config.toml
d_mlp = 640
rope_fraction = 1.0
attn_scale = 0.125
init_std_up = 0.0266
MLP neurons of a small language model. Each row is named by its layer, matrix (up: input weights) and neuron, and shows model dimensions 0-191. Each number is 128 + 24 x the weight over its row's rms, rounded and kept within 0 to 255. Numbers have three digits each.
A block is one neuron, or neurons of one layer that tend to fire together. After each block is what it responds to, as a language model described it from the Wikipedia text at the highest values.

L2.up53:145113085145152147141095076104096115143117180116154136131110118156124086147102149116108146112117097121134093135127113144160162114108123130129144160120127157123110136139158122090132148157152155159116122140156182165132146087075145080136141116134117157117110093121170105149134144125111117120105094151112113126161119108154185131117149154142151141150112124123168082138132077102129146119115161128090088090170127122067158137099112120142091111102144115118142106151093140150156109210161135111122081118125110156103156079102130136114121141105137131124119121120126138118128114137140111118
L2.up206:132165084105153138125094117080126117138126124117128110092104120129153104136136127134101077136120125111107129130124125162096158145130082158094081145160172133114129146067133141137115151156106156111154122140159142183132124116130118075152153122089093086136127138123124167126121093066118145119103103150137107140165089122131125225158126133129119143133123120140138130117104143087129125103135125110112123131136153143108210151082130140137127123148117095126110158136127117103110101134163118149142107161120111147101118121152133130120133140099166104135149088120161115091125149148115126168
L2.up534:104097084121134147131089076096108107155126176092155134120123117136116112100066124106121156137160134127149106133148116162174173122146102129116154159119146162128131122120146112094151133164130161142124108153152170177110164114090155104149132141145146171132133096114183089167109107107107136115115102138096115145155141124137173131129156138120110130127115149111161124147129090106122134114123112101110093104174130127065160130086122107104092124099140131116163089145071146141168103168153140090129103133113148139105171126130131110125133151107168138129120135124122161142124118146141143127
L2.up580:119120081129139133103117086108130138147127171110146129119108125135092121127087145134109145128141112138146100127145101146137193121125091119088133141126112151121111120109169118080148119182146153172112123161142172143112152079065118101145149126127138150134154094117155077154100135098114119133122093118094123127161118123153175149131175149134133121137113134108156093132137088111145134099118135135078084087168122147045143120095118091125080122128141122108141120119080150150164142175131142112143099137107105159094161120128122141151122137107138116144126114125131141135161121135157131126
Description: Mid-word continuation pieces

L7.up262:096122139125169128118128097139117129124135109110143128162139127112149170130108091117156143101140139121136117158147132123122125126140126126118171134099153138139137092152181144183126132167089083079121091163131100128171127140118087107101117138112117125132154159141123113184105113112142157131134120084143107106147131133163180112075136115071120162111104147115156159125104152125160195120150150123112116139124131201096148129103134114090128125098135125119112103124165132181135142104176116101131129133086126101156111135103110097124132134141142088129158134136124157196132120143116141136
Description: Second word piece after K/S

L2.up23:150080114155182117105131121119148172111110153076192160096107182141121144097130120151127156155126140090136112123155133148113208136124129104146129129136138176115158161123152127098153152141090155102139150145149135123172146140101179124126154135115139133109098148158158091172144106173093140116128104121143139137142164138130141186124136157116115119111160133100147091139159124126159177137135099115122097116128124129084137102143115116104135169089091114128136108125116164132186124126110134119104102134144133126135154120114123097102139143111150154113091124137153087139141119111121147125
L2.up87:120104120164112131150124127114146165131121166101183128099102156121108158096103096099145176152151156097126129117158108169139168128142145088136134133124157154135169125117151165088156128143131149099108098154130154092125136083108132122130122146150133128128118143184155129168082060161102120127122134121158137153131121126167140148114139143121142115152115120130164112136157067159171156121135115140149128129165120153103130113151127138100105145112088129141149064096083193130156133134136138083105104159135121109142158109147141110137150145111158127118110097131147103160151114127121142109
L2.up108:112091117161139127116156128099118159147107161058158159127110101124111171124111120114119187128167128087147174115146131154124173111116151116142118111153144159149119163165139156075129154179121157141094141135168140145132185106089131119144137130137129128141122106139153108169144126128102108113106128146110131137145150129149140143114113132117114143101185141115145089177139087166194135157149125123120134118159135146094116112128128117096118134158168155147116104149090169153155145100139126102135119104114126105115135106110127120122159115104138177128147089129136091165170113147143140119
L2.up266:161105097165108161163135114085127150171112135058150126127102122123123157126102115109129139098147145114148095092157138144128180136168113089091160099150126149149136156115144148110115130132106150127143101135193150136096123131122138107111150141146110165141132136163143116132148110171108156134119101134121154143134148124170115122124129137181122105158134142141145105125125084151135170107135110123131174119136138123062139083157133117121091160124153158086154097126094152133183130108170134091134112147089126099132127103115122088106140091133122157103135085139121103159118103116159122138
Description: Number separators and word starts

L7.up149:142149135133174164129131139106162140122124151146143155138111133164102092065146126131124136169110118133154094143142140122147175144132123102090141125156158116093096160149138143114115154126146111160178125130133141164123122129111145096140162154110112103106159087113176110135133150143158155134111093118126155144131140128125117182163133144139097124129100161134174100122113093120100136162104141068125127096162144162134100148109124132139155154141183112165124129142125151124109148165085187122139132182116076137128151107125133155098098127115130132142106118110147107117128078131147071136
Description: Early word fragments, CJK bytes

L2.up14:146074121130139150141098125140161141128150143135121146120135126130131133178117110090109082144148166135162092144160169148117135141164134046133103142133080108127137130142152156135154157153138118168161111135063124125128121125125093133132111146149168156156160128095141107124077111079144068133135124099131125110125143123127105097189155148107121148092128127170138121118164127094137168164142116147122101112137085105127152109125131135112133127119174119126129100133126130083104141122131146109119122152140094109154135093110155109144155158108132145135146115102139185159117132101072128141
L2.up48:133082141106138155139093150161146121176134146128125171140142163106081121122102128120111113110134173178157140108159148135149112129109138085139130142100101103107120128171108123108155159127123100179165128135139137141161102086114123136157128150153163116107134115119132084147096106090146107122120123096123115178127149129122089123159121107115113072108126128139156111148117134136137184116148142128121071141208128139132096091074141140132106143082156119160127124117127160091156110089132138126127133154127072126139136120124109134141117115078160151107127128109161154113130158144115136153
L2.up61:118056121114144171119139113112165138161134130135125144128133150116128139145135074143132112136137168163187115141182127163111141117151145105132163129096113094130117118144141132114163138164104087179151129143079104136148111127125101127116143144116141141142151106106131087141086121075151123122133128095088149125129139130133120094155150136110127147093073117068146117103156087130160115147153114129125115126133074120107145083165131135099109133118147127142120113111105142075117137111144152115113116144137114166139117115100183128171155152096166148132178125100152159128140100125129155107
L2.up196:121135131133108142144141143142162169158183173113139173122126135134104143131125091126121095158131117162167105171179129178082115106103124106099146138104095106139128082143117111148134148142121136109140118130125113146165133139092121132111166180104141136114139143144138116145120123094143130063113131103113118118130151136108118114129127122099109134102101133154153102111144103112134107077139162126115116141168042119130141087139127145100124160109169133138126124117096184120125177142145140104144142154130086140136116128096121155177139150068162167151154151090127146141137123110134136141
Description: Non-Latin script starts, word fragments

L7.up481:101142119124153165116076106128106142146121130095122120151097122105100119160120102149116096173125121096086121145105157164154118117131068077116136106129099145117139145111144137092128081065118106158127134127130166138168115126107171111132156122123125138087134150144175067151125149133123155092111119100115118107148159101117126152140131111125135090112160130128142133111101114113104143114072160148121088119131124116186153168107101128175105102119102133118126109114119158099118162149132184091149129125133111146112137098148091117154118123090123154107109113169132154132104129138086125104
Description: Mid-number digit pieces

L11.up4:129123124111124143144145101135157164108120162075130149140143103149154135114111136110140114143169134090102076167137118133096104146145104077120143145095111097173137082091136101111146118129119171126121162097153141148105121143126153119165146145119149110118118143115131166115155112173131134145139101116147106102161145086153097125106108133154110082130154147131160110125114101142116150131086141150163130133121169130096171084121130164119129076076115156110135104112101121126137144148158137093117119123096140111107155111132095119152105155127133192078136108139147144147106065165141145113
L11.up42:160074117113104145117076131147055114147145161101128118175088114139122159113089117127130102151197125113160150125115102153131076123134092106121154143107142134084107100105152137118123151095133143174129137145113105166134133100114128121113155111093134145105145134133110080136134142161163137123112099113140110163142144120143075112138099098121126123157152158142130127132117124133126116191151151139106062107163143174104129146117107131134105097112100092140129125107119132125121140108150120090145093113094160118154119119146105108140132114085176130132107127102132152126122126159130076111
L11.up47:137157110156105112110143102106144121124152110142126128110094163140106149130175081143102112186140079150097146109123156133123128130119121165133081131180141098151094074071158088111179142106140130119132110151120109140103141129129117095145138128103112116136147142107185134119178107187143128104126150150167103150144105126112194130134148129097094110168154132149099144142151111102093156113133158124136147122109136109084141145104129139122133089114128132080124118131127158135100131157162153123090098114140128148131111067157131111122115166102134138136122132143092118146164125111127114113
L11.up78:108126077137168196144114114087123114151139146125143133117078118134129083114134105117161099120141129134085148123128098126169124117111109162134138178109128136158143124137115125090099110130124133161083129127159114115128123142111152105154150124146127173135124136106126097131157168102105144101121091140143146085134133151123101170174137125156130152120091164176133141116116133168112162119127111138086089104133096159100158115118120139131123113120148156127150128106110120207131086157165140119155105143076130131143094127140118163130113163137177136112131075121174132130167135097131126118
L11.up81:120095127148117120104112149138129141105128119125152126093069151156091117159151143123126130163152128080134151127132101142126113135162125082109103127126149126139135120108121089124098084089146143170111103127130127114093124104117147127142188111056098159122113148100169150123171147145148086128114085135156152133139077120147115157140129116175151106159159119133145130131122085134114153082121137104117079128156144133120142122119069138159165119125137113126134146114159119127077132132102135127155113118115129132149143121160093135131091135112107159115139124148121118183194167145182142132
L11.up113:120114113155156145152115093118151129141116149087143145131098147103109142122152110122124138141129146044115155100157133172165148123164099142095109154144136112124122104106160150101123114104142159126102139154172119142137138113132131103118127140108143125140152136122138083124120120158108145091127118131098124163143130139131085131137119115116089109133108150151138108074120121096142138147135154121163133111138129142154173109146121137137127111133144093128128112110128201169115183200119132105123150133126128101133085150155107122128148158127077156149133070141165140098183077122181098140
L11.up164:143140084116150138119140140076126115116137104066172152138163136119114139123130142135134160165166142102138137121130135155152172118134130140137136059120137159087103149101113141140116149185125134140155124158131093134141145143110147100084149128131085146141112114116150053116105130143150126100136148087105119130133120114159146088142146132118104118097111119131095148116103103105125150143141182146085102130122150115122174132109130089133121122139104132083117147146143139152098112107146139117121110114125114132123137108111117141132179117071179122173127114079209153138129137143129124156
L11.up175:104123146144147147091107104105161143125136176160133130159125144125144162124152110133094154136140103125103137125142135155166116153105147099085157137109138159165111122150130152151117115143103148172122140113140109149092115159124124121176165146125139174122123107092188125162152101149138113108126149161119140116134133133147112108134113170198113130130162102188131129133177130125097125175110096118130088156134146123090184089128105099104128127117124120139160129162148112137098138129141147129112111141128136125158106128155131137125137139051187122139118087109131130175130095129171120109
L11.up245:115101113173156178129131095128153172110180160106137192163076091163121135151114121116146157094151129095087137135111110178112111142104128111135112080137137128163100128089120128119171129138118087154133144152134156126070131093091175103120161152131144126134129147149156114156129152129152113120135145092125131108160124103176122167101102114137118139150149172183127140147115150116082129123150098096131117105123130096125109097154118152156136102119144152075140112132140160149137118131092126117128113148101119142150150084100120121136152127092113102134116115122137149115128123144148111090
L11.up303:112094101181118150116128104157123139136136133168136189159084091127118138088106117109193146113160122133123132103141106147106145134170141055156096127159168123151120132109123084133123116148105090157129145122127126138097093090108202120081122125127150136139140146110137127117139139162126053131118117130134117102160117121150107181141123114134113106126183177151140127139135099109107142129125104114119105152103146145103122132126124153120136104146160166128138075135115148137145121091119097115155116178146128122133174098117105103104123137101165135119153118126142117127136101159135135125
L11.up335:134172108119118157102074068135110109137160130146138135127085122110111164135150137122131128095155132148111139132165092164143119133095078082135107086125124121140142107090113144131132103117075103151108122139167179130086093122135110081098157182159136109106140138105161129138105123121126083095128138105120101120160145108145093122121157118172127129168127154180137109116081122148083086116122120129122103081131159124107109073165120132121098132142122114109117118146142156104130108141105128130151127151098107113107136112107104078135115131110108111152140104127141152133169114167144111130
L11.up351:120078076104184149132141099112131128126112086139161123135125098116105079146145108166133157102115137126122147155107152130118153108105115092130109152130110118081152155105101111142147096107088115129098095125132124150166117081140127116101150062065148133137125148116157093082136142145179137069114107126124113121137164129146150132145141103133139134074136092164151116104104129078106145096138104137128130082147115137159149124125078111100156140165140133114114119131146118168133113151093112116092131123161079130111090134123130135143137127097173128139100115134152106108123147133122137132
L11.up426:113117133149122131164098127123076129149110143102153128124085129143104098119137132106140137112152132063154145094148094130192116119123104113125140156153137102132136105136158123091125126149121157165095089114144116117139160097121146095139125094064160129130103136142148123134104090155149106074117140167092115165143158128132089161115099107160141114096134187149125122109132125142118133127144152185102112123169149124135142142156110124133130125118141110115141124096118140137106111144115165102152117108106104133173118136129112135125129122120124138113097054159144110081207108138164105126
L11.up458:127143089131117133144159121111144110085123138112135113153116126160132159131133185128158096126192163100141119161138118140141113150127071053069093158121144149155160105061123160135173103113089186136116151126152102100150114119098149105097119117099145127116133115131183151117127101149163116125123114129098105123176147109167119126086118122122090094134116144131139117124099102136193141120107115144100113109140122091140122121077110124110109100124087149136099109106159150147135140121155125105121109133141138128136141144151107127130146140117108130138099099150143124128140134156117166095
L11.up498:123114097142103140099088100099119114085133121137147120143067133088134086113108103119132111161165120082115151122131108132161131126125123097156113132142135101154100089114129139149131139137122141182111120084089136107134104136121116124099181100086138174127110150061156111096178125139137130080126153149115074109139166114173116156126111107162109116125143196148126155075110111143145098098136127136105137114133134131129144121125120148135112097154132154132140090166151118132118124153160110131154083134129125111145136110131114109136153110106131136154111089159131166123137103166150160086
L11.up615:130084104130132108114121100104190152128137102148142123080102169165181144099127082101172091141108099138093163109153134168124141137134102118130113131146147117155110095143101139112113104141087129171147094167164152097117137153119114116146153132111119124116102118081178113127111105136119082109113137131137123144129125120142111130123133162158099164125181120142137122118150113133097117142160162130111108133139128145125153126140135136175127119145078145140129168131113176133150173120137163142140100128094127149133134077156122096156089120111162132095108075104114103173143114140149128090
Description: Mid-number digit pieces

L11.up26:106141059092155105105093115085171147131141091135123128133138136132153144102073142135153095140147130171160147122153110140119124153104146129117110102131114145077105140164114112134123074125105108129126147101094152133100129076122109137086104159093086196197128136134141103104081128156087108133119103114149070137146108143136122157103130104150138131148122123144139131118114136130140118168124146117115121125111130153143142089118111127098100117135166116094130150116128139115146113165124121128150135123102099135124099117123130145167109153112114121133147117076147165168096108078123101085
L11.up27:128172136116150110093148110120112153111144107120130184125100187148134134139152156158111089133112126126138122126175084106116115148090158110121135128149121158123108166121115107099095108191120109113146145131104179100120118124128107079116119110100112142118162133174133146146158146106176138180109134156160073107141140155180156156096122120146111147138140134112121131105155137148146112079144122094112131153128144121082106096075114098125134137156164117145113115165134120139133124158124161098071145146083107120137139112134140135121113138126122097118125106141129149134125143093107096185
L11.up46:187138109127151134106171131135104132126153134113133127133164136130125132131126128143094186125128097100127117112130151140132130131120131085138138122121107147104119192147142150138106136151132129139154074112110158112108108119076139103127123143101112142121103125136167106114113140147109101173135122101159097119140157115096149150097139154163116126157113163148162126104161155176135127115126139137124152106113127130078148107145133127137098147090110098133111124116139131100118106196120099139173075112132137136065154131137140137108108163125135116143112069154118131137155076036154138107
L11.up86:177148104133138161158151107140131124104109175092127129127094158124106138135112152130104150137119115150123111136183104098135158134118134132139132111134121150146177100116117103121139137131134115116131104125128125157094148114130112080143084125087113134124109135164148132152119152101114109156105152117133073117134125121084175098102129157134141098137149139098122130104139189097147133104140130148101140163076162149163141047111106121104116125071160118153145135099116167155087138142133139128085143198119094157089136117142132115119143158149158110114135136125136148142123073098104126121
L11.up90:137103128133090138098131121139118152139142145108132113137119167168152122188130130141158173126119111127140145126182141149114126134150099096070121168104130147072112138115185097148123130162124085115119159117090128104126163137149142093140124144134132121164130118160117137106127175112129109145116095136136102080134171124112128137101133104097165169171135076143147146158153124126120139139149091140140115123094108138104130103111112134146063140124145158152133112133154118103143125161125138097137091132112109142146116119106131187090164165146155129111083167136109186141138102143105135115
L11.up121:121137149132135096114136137138145126123123142095131128123139103115131132115146120108091165115124114122094158132133109095131147175134122142111168118137136139092111141155184101148127136150093105158101130129093139142119153117138153109130185116068077137153157138141123154099107153154148132111122084154112140141128130109170168164109120123175141128135130160081140149148116095143100153135114124121100124131131098185105124108142099115139163105120150113153140175136141140148081114119161132109118111142094047082062155090148134138170140119138134196131145121145106086141124119127141132119
L11.up129:150134113107149111115176117121142159121143144119141120119165136122129122163099130129071149165125117135122103154130131123133103119107048153110130149119098167115140154120156135145108143142151156128136085151114127138064104107103165070094140129105153135151152134145171131113099130163092118153111092135148116111139155116118143116076135136088116123152116109136128124157128107150155127183131086156134139136115120101100122161129116105134041112139172111130092152114116122106093141167137106117165071133145079139120135156109157149150128152149143110125129127148131139157136106077130120120
L11.up153:148101124129164137116148147124107140145126157108132138127130127133118136144113126138086151146156148139127094157153128126133115092092098132105117126135123182147154141148101076144162130172114148145141113151093105129134195156160168082121083135110080111132082136142128142145091159148081096115123081155150153110124143148141160110072135156113144131124108130097136139158138126121096116165123104149114158146139128121102116119147097154141090152109200142131132152130142098141128123157152094102126108113082082113142158108143107145191125176129124112116140157137151153109116111087133117148
L11.up195:102169100126123100108140116122110092128138117138127120136092122100162164116134119104109146148163116192118163139189148129117160116143120122136145119128092114171098134104164156099130143077138132128087115138091100143122126117105105103128122120127086134167161158148136166112056157126130097157131077143130088110152108103111161148122133145091117138155146118082115162116149132118155098117125139122122110111098125119108181086143153126134099116165167102105109130114062146140107136168094131112145109104160117140121141118085130133141146122165135152143099156132100134152141103099126157106
L11.up233:129167099112104113095099109127135114124178169089138083185113112116124124118086134105103171090167127160098119117090149106126134111134113110126070135075115137137121127117164092113125123120113128126137114151093117102144138125130128096135110119129099091140141170112122124108118153128119111137111113143142161127148148104125120141081149108149119144126163126149064154168092130122134145108123130147101098148114137167129109168144170107067143134166141074116160158107136141090142127168100077125085113177109114139108136070154117134152117118116119133127137118137169115117132134094137121121
L11.up247:118085152133165133103148108157131126127140113118120120126106107108156161052114115106116132093116064145151126148115131149131173121121142138103140083143147175103139144150127109132091130123131107141143135103131145115095093158126150111104092126110121117132145135112127125152147114138160131153125107091133135060136140150127098176122105132191126131141124132114136100108106119085119158148130175139172093097118118142099152109137116129138079141117158180150117150122093116146072176118179133107105091118139109122139128119122140116119075132090156100105095101138155157167152121125153106137
L11.up294:167125122141125157117126108138109132096147139148134111111159173125128134087109171133094120131120154115166091114127105146098162125117127102102153109132124136130115111099154142119075131125139136114109149146110140169088147134141140112127159135071108150175116132109096126148123157148111120143118115144139093104128103153123146118090219141104109113114116112113111108144136111105151128110070139147111137151120136102074145136088092116121077110131148124155160090129143116095124146120123093125112147169136113157127171138118141142116088178143126087131114086135086186109158113095140174136
L11.up384:167115122101109134129101111125105089127153133114144109137120102133139162125120151132127144145135166118123108125158122111106134106136137126154121146141154141089126133096174166161117097115098109094130092144129134162134172084131136101108127134134095147166128164128110157176103131157140151130130149145134125052142113140140172095122118158123134159129127157138117135098108115136139128099125105122169126124121152134093132119095143179134095140110172140084135173091130125097115089160144118088121111126160098157053174145160154138132142175142137082124134158146136113158115115084119155179
L11.up451:143102113129146130135126142126158149109154155141149145112107177128107162144132106177155188134101142113138140131111110146134169117107126123056104154095097172099136107099179153162139151145112111179147120150119168142130157104111152079098141139097151140139104081127153154148124140150150133152121127144126152116135155129133147160173128112112112181104148159157150160114111129118094160149148106130090110108155126142132117101103099125154158121186144127144122155105143108137096134121111115170099094133143149145166139120181108144118141128091151128156139130083100131120109155107132094124
L11.up519:134123131153148170091143111111136122149150122149123134107159154124106144116104140119141149133139111140094152107149111144110222140120123122114111129137139155128106135122156140137101101101133110199089143111083137151128139139136160112115106145055110111129140127162122106120074128118153099159123122111118092096131112116102153145063147109146126152165143165113152179134128143115169128127132153114137163120122132137112084095174155170148129132118152128144151135143148145110110122130111119127117052149117171129128171147141102133145115169145154090087160088122130140147130144152147129139
L11.up611:111131083141145096107107134143178103148131141159131119107142179162107120130111145156149147125124161089155135109119113167135159127048094119096143116138154166141132103164151118161112138135150098120132116135154125173131119131159134084095146125110073149126129101113101145151149143128109086144115147119113090127161122135126159126177136139161080144127165148118115152097108119141085131086146139138086144102142148152130113095133096155140162120161165138153140133137135134107140128163090103170134096116130125122164094153130147156167161184119135128109138136108141149128113152155171102123
Description: Mid-word name fragments

L11.up6:116107153095162119118114141141125148118208150122131166166162100110173116146143082141165129120122142129145092179132111179084118178146137123113162179107103123100149103140119095128158124106121120095157169148107110124150127124098112136146137146126123130143109133135134106134071134152169126106102130097166149137154143113147149126141143175119153117100111148123198098047103127099155167168143150091119110109122124148118150117124117129118134171112115102128121116108094149148157141113167119118131137093104137142131122134126120124141118132125102125148148152108149105127181135114105142140
L11.up24:144126132147136122128136095129145110150165121116123107144145119112126116128190086117156120127113098158158167110117156163174082125145081110100162067099095157106108088116158126105154084085110133159088086127153123176132097118118168128104139116102104169117084103104129080113091131134154129092124115107115134135164160147141178107124122139139129118177116122139149154135163135138106110131101121124112174101147146152113124107109131160104118153154137144081152086134104154095105116128135131122115128146135097138116119120138126131082084122121120161147117166104146116112146154111091112122
L11.up60:128092168121172156156117101119123108135114149141127145120118134109159069166136109134127118129118127127124139139125102172109163153128173121114138159106093128145099111155159113123119099152117136143146163139131136190119160161134126150143160134123117116126159098124134149136137174118183160096108129136125153091145176121179075159144120114135103145100127133119179139111102078122110137127137150078138119114156148139124133148168141151122127144157186120151119144138110132084201150155114118156167159138152100132155134129130107133130128117154112113140184152090164125115162121111133152151
L11.up87:142131108139129122109133124116157169159158114152120115144158151111141148111122132105122106125140108131175130133133124113161113173102117091086116127119078157089097109134160121134133111146172142154175167178093133129121128153123122126112163116134161174127166092126127092142161166133148134127098123153109161128155142139134091084123138135145041160119103161171137175109112117088112115109140155112127119132146105121124132121095112120107162146136125081092116129077096120130126143137132152155106097106083127117152119111114069147124106119131153113154161134107148153178132116117113137094
L11.up205:121129118094134151074119157105112111127128143135110120129143107167147095128148132148087120109142150141127126076144135130150117117123095116163098110162177109122097116165126083100111125123115132187160152133130144111103114111107150123095118140117133147165132088121118110122144138099151104087089119129155124104154166132142127145132170153096098105081113152131155079119161121064121131133120168145112126077122133134148120141152106136143147134131137123128109114133117130117125135143106142128197094153086165148183102147088123098067134135111134130107067123096159146096114116142162123109
L11.up302:101141128120132156076113130151142125156125173129117154126149136102142172099147085174149107137167103154166139168132078147133104112106108110125144137142105152129174119123112116154169168134114108130114118134105122134092131132084105130089181108122107144130176167127145154148154146131161094158112096128159091151130110149185165148134155140119152120138151113127104126079121076161127155146110131105121126121109112162070133118109137127168141124125107088117129140116155098152120138124122146103138105157108097130120129132088064124110124092126135131142122109078132106127123099133097080119
L11.up339:132134116133154136127158109135130131131131127132128147150162143126141140086148128122147137136087135131115114128135125132152173153117131084068145128132132168102097057170144141142153122118061150136155139145143167153136115126102167128108130121072101144109149163150154138137117111138125130120106140147128149157168158109090126114163126121201076114153132158095124141100121089120143125117113133073135176139146182119170110133112126123109103109145168167064130158111115156121104136103149129125127124133107154117140129090173146151112130125121132134126100161108132149106121119095160073134
L11.up343:150112119136147114122131130144143140117169175173124120108135134116128093109138114146138150072127129168141134159159119113105111129108144111063106127121140157085152145128138084130130143091140116112159157140122126136103125127117120139131168133110125155146146105122140117192087126135136122115110086114104100116159100124134133078124105118105115143124106140159160178128134079113123115120147159075129151106154123146098165112121146101102184124151105126179167139085131184153115084087140132147094114163108137114110073102172139117154105164144113122135130130099112130077140140101133128116
L11.up377:125152150123153129095117135151137147165118159112136103152161117168133123136129124084179152172126109110155138133167125131140133113153154134136200135129116118122113140080136089113130117116109114076117103148133118145098160125164134088113095182123115109138128151170128129170093163141129121133120094103158159105159117142113185122115145169116086092141139158113133159074130125128143161112125114122138103115170123121152098093129163120148113123072147150134148150124132140139102082099131130109148120165133164137128153109117126127107147132157190116125149176118100138135115122063133123134
L11.up391:112106117114115122108100164182124166140124149094116119150136136104175108168158107109176083170165121210146131134150124149085127128116132124099147092160097130091172132147125136139125120155097095122133102129114118092182135117103130090142113101122119097127132134108102140124151162142136080117108135103164148104139120148084180137127163147100125151125137112149165130088124146073173177153091129080140140128132137141123133101118125109137143125126130111083149166094144120160156122118131131123156149131134136133138093136122151127094156124150156130121109120144164156149156149121146123100
L11.up399:124117142119143120080113149119110141136200178096102152102100146143109113162147142153130142105144130156092112168138089172153129147126128137113138122147141130104102141139140066108130138165145183129151111116124112140112131109158149114167151136158146091169139102113145162185115130089153125138112123124095091131142097122172138121147113135094112141139132157090141117165133112146091125093092138092122105097128081146067138142114118142142156098142131123162125106097126153093123130115156142127121139130174089111127146105130120128158100105112146165100159145158123084156148119138090151137
L11.up401:128188095143162152083160151130095167142091202127129120136119131139111134145142152160105135103110145131138097166116119117103152110106134123155188157084145192128101140133116104117123129196142101171113155142107149178084128115084124102102141161113080136112104092152152143115129153118133107131098120169108107113130134139110155150132130149134159131116156132150150097111083112137103149079088121130123147136128107104078147101126142150130117121101121097160108117128096129117138124166134106104168103135135118138148144139136113123159144160105148103132133116111129099122143134110163114143
L11.up455:123115121141123083111114163093140110110151155122139134117118081151094105129165116103145139157093149105131141130138146148164134150141125053076134143140112121145087115119122128143111147135106128141188147104118124130112101138137150129140162116122113164162123117130152120122103087159109125120127118103136107161169140122142121162128147135092124151123140172124169115121148083108075129164115118082115096145125151143131118139070117135131138136137160088156171103189131131141158137127113123148193137154099135117119120095119146102125155119130103100124112103091148132101171116168141058154
L11.up487:133167089128148174150154143091090121147141171131125134178130152122108153106108147172116136159140107117114117135117134148112164152092122101121118164088119135136101141155164142124124146116163087118142145136156164138111089114138127124123112114104092128162134131149127132131112127119150107149126118138127138138167122136149121115161149115162168105117127157155157181112102146152109141105147179137133115114141103208111111094123120138077139134131175166104136152075122173091132128151124119109133113145153104133087117128177108144125097145101141165104150086102147128157151070113122110160
L11.up549:116124113113118138113108133114168140121132182115111178159138142132137135121151117137127088134137127127113112146156117136137125150124119145101102125154138130128083105143122105130155125123136138160163150102096101128104124117120110108169095171113089112133117056077138140112115093087123115121117141083158123158148143124151057112116149121121131139132149105097152109129169124106089101163126195117147083089140099170093158137132130116164154129122130167142145132120102127116119168136116107136153106149124100136155145118132118147156101137116144170125141106119172152144137062128194156090
L11.up554:151103106187099107136094128097124091120111147095124113113154101100134118143152121152126104134140077118120128105140134157134100139120100156093141145093059135122069104128132130123162116150164177150135146139156134145090102123133114086127142140115117123147140095073134114104146122096151118088109084131145165139150130137138135138113128137102137147133093118183132099092152164117082130161123162088151123136171114176139123173141128144131121160162144108099143121122096121150139128135136117126167100135128128144142121103094097139137090069085144139100148122143150120094116104135159110091
Description: Non-Latin script fragments